{"n_layer": 10, "d_model": 384, "n_head": 12, "n_kv_head": 4, "norm_eps": 1e-05, "rope_base": 1240.0, "beta1": 0.9, "beta2": 0.98, "schedule": "wsd", "decay_fraction": 0.256, "doc_mask": true, "train_tokens": 886400000, "dataset": "wikipedia_en"}
MLP neurons of a small language model. Each row is named by its layer, matrix (down: output weights) and neuron, and shows model dimensions 128-255. Each number is 500 + 50 x the weight over its row's rms, rounded and kept within 0 to 999. Numbers have three digits each. A neuron's up and down rows have the sign that makes its largest values positive.
A block is one neuron, or neurons of one layer that tend to fire together. Before each block is what it responds to, as a language model described it from the Wikipedia text at the highest values.

Column header separators. Separators between items in a list, chiefly the | or ; after a table header cell ("Category |", "Apps |"), plus list commas and "and".
L6.down84:533506540500491502394518436578487483522630525457518533474571551448490466541493519426535449490485520572485419520435510488452494553491417496491485448433525591558556429514554630523567519514470453515582563528469445545551413540605485337447437422491448527430429441526465418520552529471439442474497459422493540494483480499446421496464480505469443500477504489453486521542517533589508530452439
L6.down682:484497472419538458432464499493485457456494492624440506457527531445477483593442504515618562505525562474573554542554543492503530563523568497457484579551432565478513477465504464439572464500548441439533495545495465505534547625399573424572462538429395537549458459520530488572555511498499453522508530421505518555461450408479504548590517528567482459436526597463481535535487525477518464465592
L6.down722:540507461424504453501538510415489545537488463548443482459458582519574473485584419462535424422483497479584500496429500532512491581544559567437537424511525474510540504560505511513516536552478612499622438444453457426487563466533472542492493547496419511451490493396659391534478588576520474525475460422490519418475524501520625560528519473500465461581575540455482504402536483538577433487406
L6.down943:519524513465488453478541517399523433485574442488491518496496498447423647529487535443543565499456531538395459538461487401436519499564606532555467540453485469447525542553471553477556511541503502531473457592506524491513509569599663536494474488501587442494462495546478525528475558451461460532521500503593529525516466416536574456587483486474439547598462503425490477455522493511596556480579
L6.down1358:591501453459462510527544524457485542453481480465431494480509480555492529458430455502552494502501608445508485529465488506440489527488476542519538510522533450634438401546563453566398510486516483522407516490567561417465609459434512551439482512531489608462407537464588628575481595579471542419523463446531533518541526487496541474445472493465609541493569529533594536478451449516577536636492
L6.down1519:522565453436510550467443462539431468521477461457528493483486475487526436490489489471596530561537421555550501560507493545545595512408353560437495445437483438538517348449550533502471567471479490451505580444493523532460528479490501506495504558462463511471420506491488499493593523481472531503458580513495547492464523550543553517553474536481429464594549508475493406392505417410489549508517
L6.down1830:505505484501511435447475529397471568556511490491500518470556502543480439497553461431558598531499623500579478554478493489520571473462464488485525570571550488527479541588440589449434533460495451552419510474519503555525537472475514491439539440434552526448600510443421565592411538442500533505505530515519546459451600514445499456503461549504572451487528485492474514500647511519538516511435
L6.down1994:490528572600491465494515509463437461577485542419555474480417470492426472515490504516524403552494499534485516504523532431518501465501442567471546405513531509532519603530548599584452517530460498527511552510493542460472561494586488553513473482563480489538544509493640415547567438475510441445476567420432501579475437510469482432506451468415653406502448528493587464434542532469535497606469

Item joiners and separators. Tokens that link two items, mainly "and", "or", "but", slashes (https:/, catches/stumpings, bid/ask) and the line break between a table header and its |---| row.
L5.down754:505438390480518507493533441574549467520422497512458492499489570411538437489504436407558511597503462480538409496557493562537476592550532539443535448601570582425474519508511545565422542463422572515489465547432448494505481483527450521463436496553537557461494531524467492471536503420531489335493479466643489533448441555482532499617524546546527416427422466499469481478545559504537487457533
L5.down779:563474516560537522445498453408569539483608489569503461429503547502496471565560623493540435477569542588528498514467588476522520542589495463505523553469520464485524544446435423430634454562560568464471526509447444485512549540539505499448486555536446500502414485540560529455506512509522472545458404566466539568476455456438471630590466430460514511484541489507490487488469471511491524483497
L5.down1247:470502456519532517453392525545546548501516393464490505419507477554535532512546522559477532488473549428536505496487411548535484552468486485509495465508432487493511557497495453503516465486505535521517530506586479572538422451443451504563579516436553580439423563508473455489497488507509549456517584535537474499529547430514465491513519594444431479523593562467491488497497440556459549484514
L5.down1259:510501487422620480561589500439425439459499505473483578612492456479518457480573469467468526510475550396517492469564521452499488488458539571564523512507521515499442403520488496413564472593445505445448506540476452522429412484566442540580568460484496504493546562493443577608508505451507521475486425531489541549561564492520423478432563633474534557484531527523484598438547449442376410542454
L5.down1570:453490421546473496523527412452518512537478503466550553600544595477502509541443508464425551360501485509474386656486421544545496533480465466512498553441405458515440490446522579404399467554515525478458494595466510544467531635507511541473524441478563543423472570478422469526541525509436461541501439544481558418550475540609416465592503491428608469546469443497435466517555490628513582566608
L5.down1934:535464533458479495518502484492444489422506502458623495491477538522476493531504429517437504578448515434489455531499480612481427479503586584512515551451447559519541503482370473505481573466523618493655527513484468530470405502568469592453439537508445516571584566437467485472476452480576517500447483476564509480520414505505338413453522540564471516488417491525577576550459488404523508537510
L5.down1967:600503507439540564592457495514496437414530461545479508443461528530483420467529508503475501423479493524540555491429500421458447478504409484502527423444480538484498476504570479478510528564441437422513476467522469526558386498486408571438543546495556522602492437523523465511507511383501455524559499514536578575513399457523407501476507434555521580457552518550407508495523444529532434519575
L5.down2021:483555482478473505563448518578450523455566506533485465560474525514602451475545510476472559528405421483444462555504472425556446457500526512528531482451524488509475451536459460511457585474517470513565412487480565502516334408515530521466402561448491475445497544431524487516447509549482492578526413408513520369504474406496511535526458461536461536533514512514423444517548474471495430520556

Table header fragments. Pieces inside column headers of Markdown tables and infobox-style lists, such as the ( in Nominee(s), the . in No., ank in Rank, and header-row line breaks, plus scattered mid-word pieces.
L6.down79:556480490471426577356432440537456583554419437442437502455479555507464426489462546574503496491460534474542512500514542537366442537552514555544549436501517485464462523540521519510526547566587471428461523425517388528553601559536539434575539493506574479470509522511513497554570471557508470463490486559441495435425539512487568581524490461531473484498555580483485435561493443578505428474538
L6.down251:520513506508395420527505514495542543521438507502523485365541482579517519532486513541496546515475630406388657511443471497491582540520462530448461489460468574503449575468511595461514570504567482514556452525497497465488502452464518451435496501558446432444521316505403588507441573472477475404529520584430489437415479513464517384543437497548569513516524488495588396486507476527430475518597
L6.down1153:471468546372515493437451547579520598533535464466478494564488450575440506552505427492535520488501455493489560488479554584557430514541603528431502452505487484548461422554419558566491408461554530529564566543561465518464505490476530540506543456572579481507422401567519503462532544518555528569554469554445404484456424483541579563441494486471489427542525546508463501496517481499504466522437
L6.down1185:527575499560547482540498510529483515435443462527522526530567405488483507467520521484526487490536503427430489488546452498515469420655488482463479562497577563433464575534513493445563508506459521514469469493536562375513488505552514591496433553485526571450467507431402498442463573462539455461489544516489482596521413549512530561489547521548454508392494531494444550470504522525568549486501
L6.down1480:387497459470522435489437566578516532508456547486456534547528497489398460467606404489602497509538457458481524554538552525505454549481540456426554510520496443466555491453530493579488467516451541526460418526555473477463576543463525523391570427471567493515494482406593434437478626415467504410475475599460457487529467477498486476536550481461463532430481423458379532493474411503478538556544
L6.down1586:545575504530545466515471502462462597466480556537510448560487434534508523549568400498428459452572564486525553574528515490396465522418531528525460412572468475527520502486526526517479573575461466514634497575507522455464641489555479529488510610477456510582523476523488591471578549527618445500461484423502466506573586494461413442500526505449545495417497537423526602453447455548493491472445
L6.down1622:495464586497491559441416487492522487481451502499545508557530423483436462559506485369549561562475550501449497539542458553560533505553462397467564585470487540490410523482429502498437549531448463434454465452582476573587593499446495398468428505482532466628532506482537461562516549449525461455552520482466515474512563474490559549489439520523478578460530401462592478556500566556590591537607
L6.down1628:502499450540413523461522556496526538528487446490424549580474439463466395392548493510467490527394477438460492539525462583545491575486455459452475509536520520450487498464554487479514494519403479530554423504491457523475501455495524468480399602487550560524561536474534491552453584465496555408482538474527499504464410408447471549574570510439464571541444445490484449526455490477511501375547

Noun-ending completions. Final word pieces that complete a common noun split into subwords, often plural or suffix endings like -es, -ities, -ation, as in privileg-es, opportun-ity, educ-ation.
L7.down1687:459581506495574429541509450501444500474484426526533446535507567384455510539478575507497504469511543470442577444478540489526565488617519503481572470402484527494469620554521566463503454492507465553508551464487381476461483563496557577479463605463511415482369461525571505520494489563444493492507471481490488438597559583492552488566525438448478426482503466509539527466501470552490483470510

Mid-word subword pieces. Fires on word-internal fragments that come after a short first piece of a word split into several tokens, such as an-s-wer, m-orn-ing, An-th-ony.
L6.down355:606475438583472564427547553579535514587533468513459427499510471623571462420479542525533468491527532607423467587464560543491504504480474530472612488494514504562562362521453489519487454542516478420451428502481444536474587477480466508534527486429508522537613557517656516584494562474542474472467504478500528465505439530541601535559478547539555555514535537586528485521404541537532478483511
L6.down550:533513522395455440525533475415529502459526547524544517440571481430405401467455436515537482474515484490527563495535519476471532549549545517518460504590563479482472483513442551479541467561597578445450509471541505516480556434501551510483425511440470544542589575496484526432497584554514477479494509585461540565401496455466440444510521523477484516540444492600538406382550491543517534506393
L6.down558:494521490499480563525438463508562533477605501493448404555525453559427542484499569462507471452545591489525471520441582441500592530578412400584501437572524488554561506496463496463520489472555525510519547453502486460501633558514481428471509513473520543429490455404520429434559524550514550461389539552441569505424501418468557563534541465570473521527516452523475525440385484590512577502569
L6.down826:412566544486435494455451465530581455488459499427528500507540515488438514596436464442558513488462503467476486491493490523535540457513516498525517492463577505535426451578530432520517427561438389524456472542542439446465463511401419495527508559496514509447501498396510446476555480492481568465464431464565576606509434459532449430461456484584538529446445490489486434591500519546470513532484
L6.down1005:598491508488546430488493454512527523453390467428532561495512404551528453418504431569439541487495483630561552570487407463447437512444511586501470468477398435493546616480496470492471501498455522491457554589506506508553358540469461510474545522515412589499493522536425474472533496449577526529449468529542482559556486562523439505622433551528471492487431518495449518450501507422479514452497
L6.down1215:509404500527463666526426620537509501479456509476593423512520535522512492438441538501452466532519486519521511553517580508504551403572533531482476524536533483562583514531523494461505583535476494551454494421471513482484450542540508502499501506487425513610498488458564571526512492534482538531469525497418539451560501490549490555445460450460508464474478487481625371538475519591517561508590
L6.down1361:598536584516523468501470568480407563556568398430427552475499519493455529466512519421420471483451547547447521477471480411482650585483539480563394444476508454437465504532516451510420549521496508424618533494456477535515604492544422547592556516543549520500533527553583457468554526509537477455464572483558592530488598515466537519497505434533558511422620545528512446540451450541503545578492
L6.down1639:588477518436505447509475476545485544452467471512521535418459529495505542526490465542503515532490503558468462584474501533508570479433520422563480428584557429560538537466513474496550558613589400466475436548450485458426527490592504523427518476541435481538562487431494586459488559476576447508490464472504552463488622547518446532481447575529537485511543563548545428409467474510516552506427

Predictable word completions. Final pieces that complete a highly predictable word or set phrase, like possess-ion, Basebal-l, rock 'n' r-oll, World War II, and UTC offsets (CDT).
L7.down1294:445526522525540524578543425537526467474442572541454584499538524472541558508449497466533504590492496500605459509465361452573414507500417420570519507511475527424510452509472577479621498528542462421517482547564522454416418550475507487472441597538459449521507578580521495513595480510541565460492522515553418486419439463454528588474431484477566442456526521404525506491547507495513457467447

Word-completing noun suffixes. Final pieces that finish multi-token words, mostly abstract nouns, such as -ing, -ation, -ment, -uction (restructuring, reconciliation, construction), often followed by of.
L6.down127:532525439556471465495517500505573444442407466480396546535522573531471508517507475538534514534475577455460587486501541444537531492538476550413486490522463467559438498520470569524530561609497495511488505474550455510529472514466508590547462437545512478442555543417498579533435543423540477428578518535474481532379514437442502515407504477436551478492506460495526478455456384503481466599478
L6.down200:497508501557498584448485465592513470454453439521458465528492534522545373437547594496496535559520455432605467466582569569417399500486512518499488561463543551514453428522527466486547568540539524579480533465517478608544430498500543467489488494475525548461582426474432467409496410497514490549482479462594531481516531485453443435432485496515644472419547522515545515502550613410529471607496
L6.down1013:574551532461447476494465490573545524538543585516472503408499488530429475524478493493526424510522453615591503469467557457486548487428521553589505496590485486544523592408487512428448474465477474467478497527411464508501517495494450492493564570515570587507475522505583498464582483616526548517518601456413479487494488534538512581425550434518571539469513541469495520510566495463525451481420
L6.down1065:507544507437497385545498469537554592463396487387511490444514494498492567518449395447544496563458510548459511549518509545592520486424574489524411563490442425488449454547508475488496541515549476557558535486547495480522483458498487467390437497490472476546456492441510455504479571577510495544583550463523524449471636477533486436542491462508517478538537531442569478514506465442478468440470
L6.down1160:442460468538506501458493504472412467617407496459473425534560436487568432482489561407603587472472497580523545469453512519458507515479427392417425447435489386424497438468444445544507540468606445514525471424546594554590585534613367493389440465475438497575506585453422506429568445494517539517465475492488575493480491479480416401573517515545455530440431421575455473604519437506460590452411
L6.down1287:609474497529468518398544525506572557535465590515361537462469610560516527455489501466553543519475571492509557488585572504432408503508534531411459582435518467517480497557485509529427545573566504559541515452493525455475303403541434502563529473463540516552513427437491474449518500498524424517578528416477474465553471457466431488458432519451491473487504473476477503552438458445498471497522
L6.down1686:568457465446500594427565510485558568466513471488450559577480448578462488495438510500511429564489519473473481532550425523466485498549520469464568488477604482467477485445528452473543433517391506440476569405522537527532424426566529473552611458493478488514491503384531481575530369447447493494515529481529438495455480475445538561471529472532493445434508421495460433532564420526539448465533
L6.down1923:576452457435516471540453486434416607480493489509490409569538485490562473567468555497598468545560506568515511516513510515588564519520463414572526502436490480443435465458548516529583482575419490513519521462518470464489455480448403503543513429478590523512561459543428434502505464465561489473464549501478476411489502468545540535557510521476630443506640510417448422538548462475434444389459

Noun-completing suffixes. Final word pieces that complete a noun split into several tokens, mostly plural endings such as -ies, -es, -ents, -ities (agencies, trees, amenities).
L6.down61:463478544381566492563639469446440434501502458582418504508500376445543504509532474512506486594454509475436493523541529453516465490519509565536523518475398382578522593576481490433421546560535443550509538512593514516530462540537520522480571508516528525545521513440524468487489489580529466558552515457538529553487519580476447449594492537514491490572495534513466468473497487466443479412460
L6.down399:515463504547494466453568531452499492487487406481368489550573575474610441627432503507459498457506492428482483519513566530488446539482519501537465423529478491483407444464513549476567439534470531531597514467464494483510473556500474553438541516415575465461459486514561479492516366422508507469487472558447512496496553451458569510543534435529467577483530524525547433594456567571480529396423
L6.down524:445526464456494548450501447544498510468430526362430510479489493403503534490475453476475529448461460496489558528491476474539468449557534554447441527504412488560465457437595517514518463636542502489565516485550583483491527533448410536464451496576565527505447442520490480458503436509492534495593568584520411472453458383574505524538457505560455556448541476492444534591597399505465488496489
L6.down569:574590508443528547440559619546488550572449448535464550460456446459594495490588568488490466532459507526488543512555470452460547581460477383499487565488541450541569488505515433488520433528485513520496493495515429556462545596562477524493512522487513523536535447455453570485564498507457528408452472420509561586483415452530476547544442458580497557500533512508496477534473526511517511448481
L6.down806:432500527608516507497474481576489438532504441498508597450493393494453467505602513563442451547526509516515418506474457470527427527526492424470497497581457522509523537544586475483451529433556409554433530621613489546453454518474448553450471449500502489528604472464409435475504531450522456541408489443541567655530476551519499451550419486536548553548478555469455611455449604453546520456474
L6.down878:535489499521386446472490508446515465417512589459458552521497545493486592474471409363552641542492473497552498499581469478492541439502480528557459480485554514534379518516561499517506564554410484488517442455471407512494446472423462509538505550542535429476473549589485473431457470543473491568510539505593484524509555490500522497482568452499499418514384434429496427510590433497597552485587
L6.down1708:503457522534496462449440517486415492513534454538520497486522552434585518530419551479459519476561527477523505538519523481533505460502543519508469375417435412536529442451513513458493491600582580534546520526393605579560498529509457463529466539525551528478503416530457446487651515461561436462457516549500446505460519543534487462475559418522519461618463439593509434461501546530504529521523
L6.down1893:462512433494461528547582462533491444571566541585385566485581517488484576502524509426466490435442527494554533398457524497465486504563481524625492519498479541473446522464462487452493517531463450573444504610530507492511581498412573482478550467508453523544504549602578417598482410503398491506510527474350428454523488530521487464530441467429496526453601550587450442453511460551488534521532

Mid-word subword fragments. Second or third word-piece inside a word split after a short prefix, as in Med-al, organ-ization, im-port, Aym-ara, in varied text.
L7.down1679:456482509501577551489459522571523533532440511493494496508490506438552460478437559560558556445446520519540563520459557568458436352566544513555513534456585541475458563519497378508555558488494546583466513471475521461462443511500509513470458543542596531640546498442421510441645556476512473561523516540577546407427503385471475446503482553569490440503487552515475584518503450585449523512502

Table header and infobox labels. Final pieces of column headers in wiki tables and of infobox field names before a colon, e.g. Ven|ue, No|., Cap|ital; also occasionally "the" in prose.
L7.down1761:546526480571492466374506463516515571492476470504470473577581519486451462463532471553509444510634418502515388491482388495442525476479584506415562487493512564500478493514576497541510441436555421479495476532468500501419662445550489530471485472467535568592470553475514432519458443484499461444454535438511512529461527458505525437424577506485465494535499461411564592478627524468497502473506

Table header column separators. Pipe and semicolon separators between column names in wiki table header rows (No. | Title | Writer(s) |, Games: PA; AB; Runs;), plus scattered mid-word pieces like Cem-eter-y and C-areer.
L5.down311:488473504549489445493463533507503441419501446421400552430529463451393483466500468468520527455510487566463329507477517422467531487577574582483533481554506503564464558539530522436481444491397530540537517430414495560577492520467541497597414478526439483495564479486493518482512440599441448477564522514411533475442443431507572423512467450467420481456494459543482513541472545593514482535524
L5.down644:536514483580433537470508517383523450551586450540417518486502488616469522473482525470493614466484528470483464418504511541502451491513584425609549509583544517469442572523515497404443526422509450500559460505562433474470398412505499496508466531556534494426602469481523447658527505456578521572534445442524551524447436528421613550510502505501564452509563550495550537493579472527493474531514
L5.down674:489508495525590500454538416447441446428572592554468462482493519507495419527507552530515524549550532540499450487488514565428439514541592578528462438519540488477521504438613429466476544456518501528611582543498509567477418485549576551467522487508567570444549446473478440449540448498440473519552440414488510538428585495486495466534562583514445565443463524491510519590503427544503489547472
L5.down961:565420418572537454502493482472432497467560450468511528477591492485514486540564480548473437427543501515562490574445583516443501596482506522496378449567437566518553604472619578388405492518520454423446542512616429493529400546508538478484465431518443492484520481466397438470567476636407534505444456429520562468556501493428512454500502482476528400412471463508612584540512517515486464516520
L5.down1744:537478483535474455519439529595492471446575526494507587496508462513551437463557454475446482373500461478478479374477503488499516538456492499461495546494441437499483533511492486548517556475550494413425504432508374423547389434446387530439465430537550586492528487575525427499514575507517433508573456502501574468445510433492374566502434532498566539449503593518421532519414538409452436523536
L5.down1772:582465559585537530517553497531508574492412492445528566463510556457558459524530505458590566533505455490466481529497440501627516466555478487618492441530556524548423599427550567513419414484441533411519448473477484508526459484503455496558460512482471489487546475573489465605475414468512399551539411514501576524520505349471450370496542493572473571519490548441482491531484480542427445506500
L5.down1851:464505514483515489486508493492421506504476471518470446477456493613390538509543393530540486499408483543572459545517460581513451623474487493410504511424441543402479563590505473413455544440512403597452467440560437493438574484384469506515509501568485473429485574463504557525542528595540468481536500423442519525515525427506523550432515474462540447467540510518640429510458459516406510533531
L5.down2026:547472438461406556546577497529518541571515544566444596454520601547548467498471430531541529542461493542563491566472439534556588469510570500483483589500494563535364522461406567416483477550515459495516496494526479490512479507413460518438473641575567458507465488617544594522450532521466499527626554545481497473493558426537563505513577559497478559500484480478388426497526502557519522571564

Table header separators. Pipe separators and header positions in Wikipedia table header rows, e.g. after Apps, W or Score, plus weaker mid-word pieces in sports and award text.
L7.down1868:454527499499589554510574439491436559592479521437479608489492484486497534369518409573434497573482505497580487504485511576543484418585557303515595457509485534472453570438425526478510547566546485484526540472406537453447526483515525469439481489485513509435631489518427465480613519509488542448507496505524530505521546525465480467523433561508494587482561488471559541483490528592546486527483

Abstract noun suffixes. Final word-piece suffixes that complete abstract nouns split across tokens, such as -ation, -ial, -ity, -ment, -ection: amalgamation, financial, responsibility.
L5.down309:485369555458473549467527429534492531570517483348517398619498522467497508562614466488597467541414547468535517542532453512560565552534469595500476510519475520538425446476469567445588528442562437496536455533470465592424578414590559490493503439557425479483538431495609490491584486441525447400450435477489505458500643517440564513419479507438454479480451567535566529516534545474439494515513
L5.down316:507547439573477480499462460425463486459450496427456542416521570512505426543545432577548473425501553489455525453446420490596350529537471533538512496578603515407471505455543541479449520610568508522502501523649469523600382540512442452527571480568464589470514396537500467472511493553520560547529545412472463489501435432437459490402507456554452434515455423424519386560497473439476509497503
L5.down711:465542456448539465506452487476500611524591385429354422492590445477507462489546506548495478518491541487424552481514475471557470440541520404452466448559469452465475454529597547520537489426519445541472455486477464543583502478575444557449433533543520487471484523515458448471534507591461548501524502442531591444439547420568668543466446484539392451439526471567421467532528516537511473444482
L5.down1178:437561467480508443643449503548526627504503516532496567453484465485471466428460510509485578480529469430479487531464534497454430515496471544515403519495537549565423504476485558576538400488520463501456524499550478499512400429477482496577462582543548482528509463459562531478477400474495543412499514491466585507455512497445477454568433495544520492383466486560527505546493490452486479595465
L5.down1329:579425363512534564463542470527495493479486479467551474472491480529576472477446464519523515488535534517574464473531515510521524475466527504496524500467478580528366550528536510534497433596607563522462539464387417551519446508413481474479467482543462540570581477584450472522488497538435591517587468512429498481531593521498601477453481496506526457484466522527497444517519500521487556497597
L5.down1538:544465518505530414509522574483486467511476473482595520573522487548361480413522472525495588491533526467502513581462506522475524547588446601531514573446502491474455606518457555533410546493539508598521575486504514478476526521528541539574550484449551569506514427527456534455547482523565499529464566455512574544469550487447536461453522472412502523535404545499514506558553551522498526489465
L5.down1855:493498524469551402475538474520508492563488578438410552516530537487512521537497524503501487597575506464562504476563425398575630546504431539590435510436437475505447512607455526424481507553575447538422498507461438488384550525511455410542450433564509484506560592519476504509531464586537456404561571534420576528446545409457619538512413468586498545596396483473540448476567492540499519550522
L5.down2023:488519356514546342461485530547545507548390497508520543515474480567483478401448493449585539493441414475485524500566486539505526513575568476505484514617510412412505409514578509494464564531562472508629412570517418462469481577571481458444532466524526533504361456467549549520467518546543495472489521531501503385493501528507503581478541483514539465538524463469567486535528406448495548444439

Plural noun endings. Plural suffix tokens closing a split noun (s, es, ies, ers) after a number or quantifier, such as platforms, rays, frequencies, dollars.
L5.down426:497470507555464422479436493512583546507433458557430414541490533429587494574484456462482536525600401553481563544471559478524387501450535511508501565497503422453474430474477426484599472508562490554622436488447526516558553509473528461526529546477399471478474470503523489523517505481430389504510358548479389464500465508541605493421597553489525534523473477611444480429542501566519459475544
L5.down609:484533490502428479433540551453520452480436522425454366550533446441538557568427467499544451472478520453529539549510561530492452484471521608460398509339494551456530529525469537516504563476564500471651470463496586536528475535488546524505497519496463546514392513449597589465450452423481453471482480514513457496467479479507510486460553494489624580603560450528540530519481494569459572446478
L5.down634:438516575552523466496510518524465436506393486463454456511420514493514495548426491485521618501578496567493499584558442539502436472541502478406590500518465445554457561429510532460439529475518465460492571569504590539484430516378557542585567455506493495494597533375510523509466569501448544394507509557485479512575553546603491581559497526507566522458540505471581481526492444429409504437490
L5.down676:605454442502600451516577426569453459475366545530417481465601561536502630589450453549513498491577518489509518483477462484455476534522570444517421546490566484512479437598568496524525538484581525485485412441472478436547362403501481414535442551474496563518561544459552498610499461515528534511519492469517508514491542434479563450398474528444524438561587511512552473475511434492453483542502
L5.down848:556510541458463562529469515514580505515460435551503373526522503419581453580418575622452569501477459509516583493527499453591427451472581526444499516566453449492533481435497437554559432601516605439566430456457617480462660449492491485459481485467418491482438576407525510476514503468567488506458495546494476437550407492543546516514575494544494438546522503432596489499493545504550438514549
L5.down908:462524557522431491502392523479420419428525466511469488489526494478541627562436444535457462481556458500497495511513462584511443480402538512412546495570583462550407494456500509506489500447541550498480520525459497469432616419574427512538461561482521458421464559495560551437530536447495458490536429403434461417526596580534547491439468543380520494533612500507425489491546472520477449530526
L5.down1025:476495455514424438546449505533418519470460516516469400528521526436578487512423531505505601570558437497441523476549434465501360482469496546446426532416579490424525452468518431503499446566567479417568564511498524509498481475501482508457417498526507512403466515551523546500539516454590467372515489486505471492471448459501549523525561453545532550569599533498594459523527509472475613521461
L5.down1811:487547493545489515412421505477459592527578505486499471515528530538542540530468530607473509475449565451410585509476511513456437547543532599467534443516462415563479497498449469540558494540563534545616508586505458501528407519510486411485472508527506520558506474485556482395497423506505383526524368553507459417498476435446487536474598500549464565539496441505437472434532513531509468423531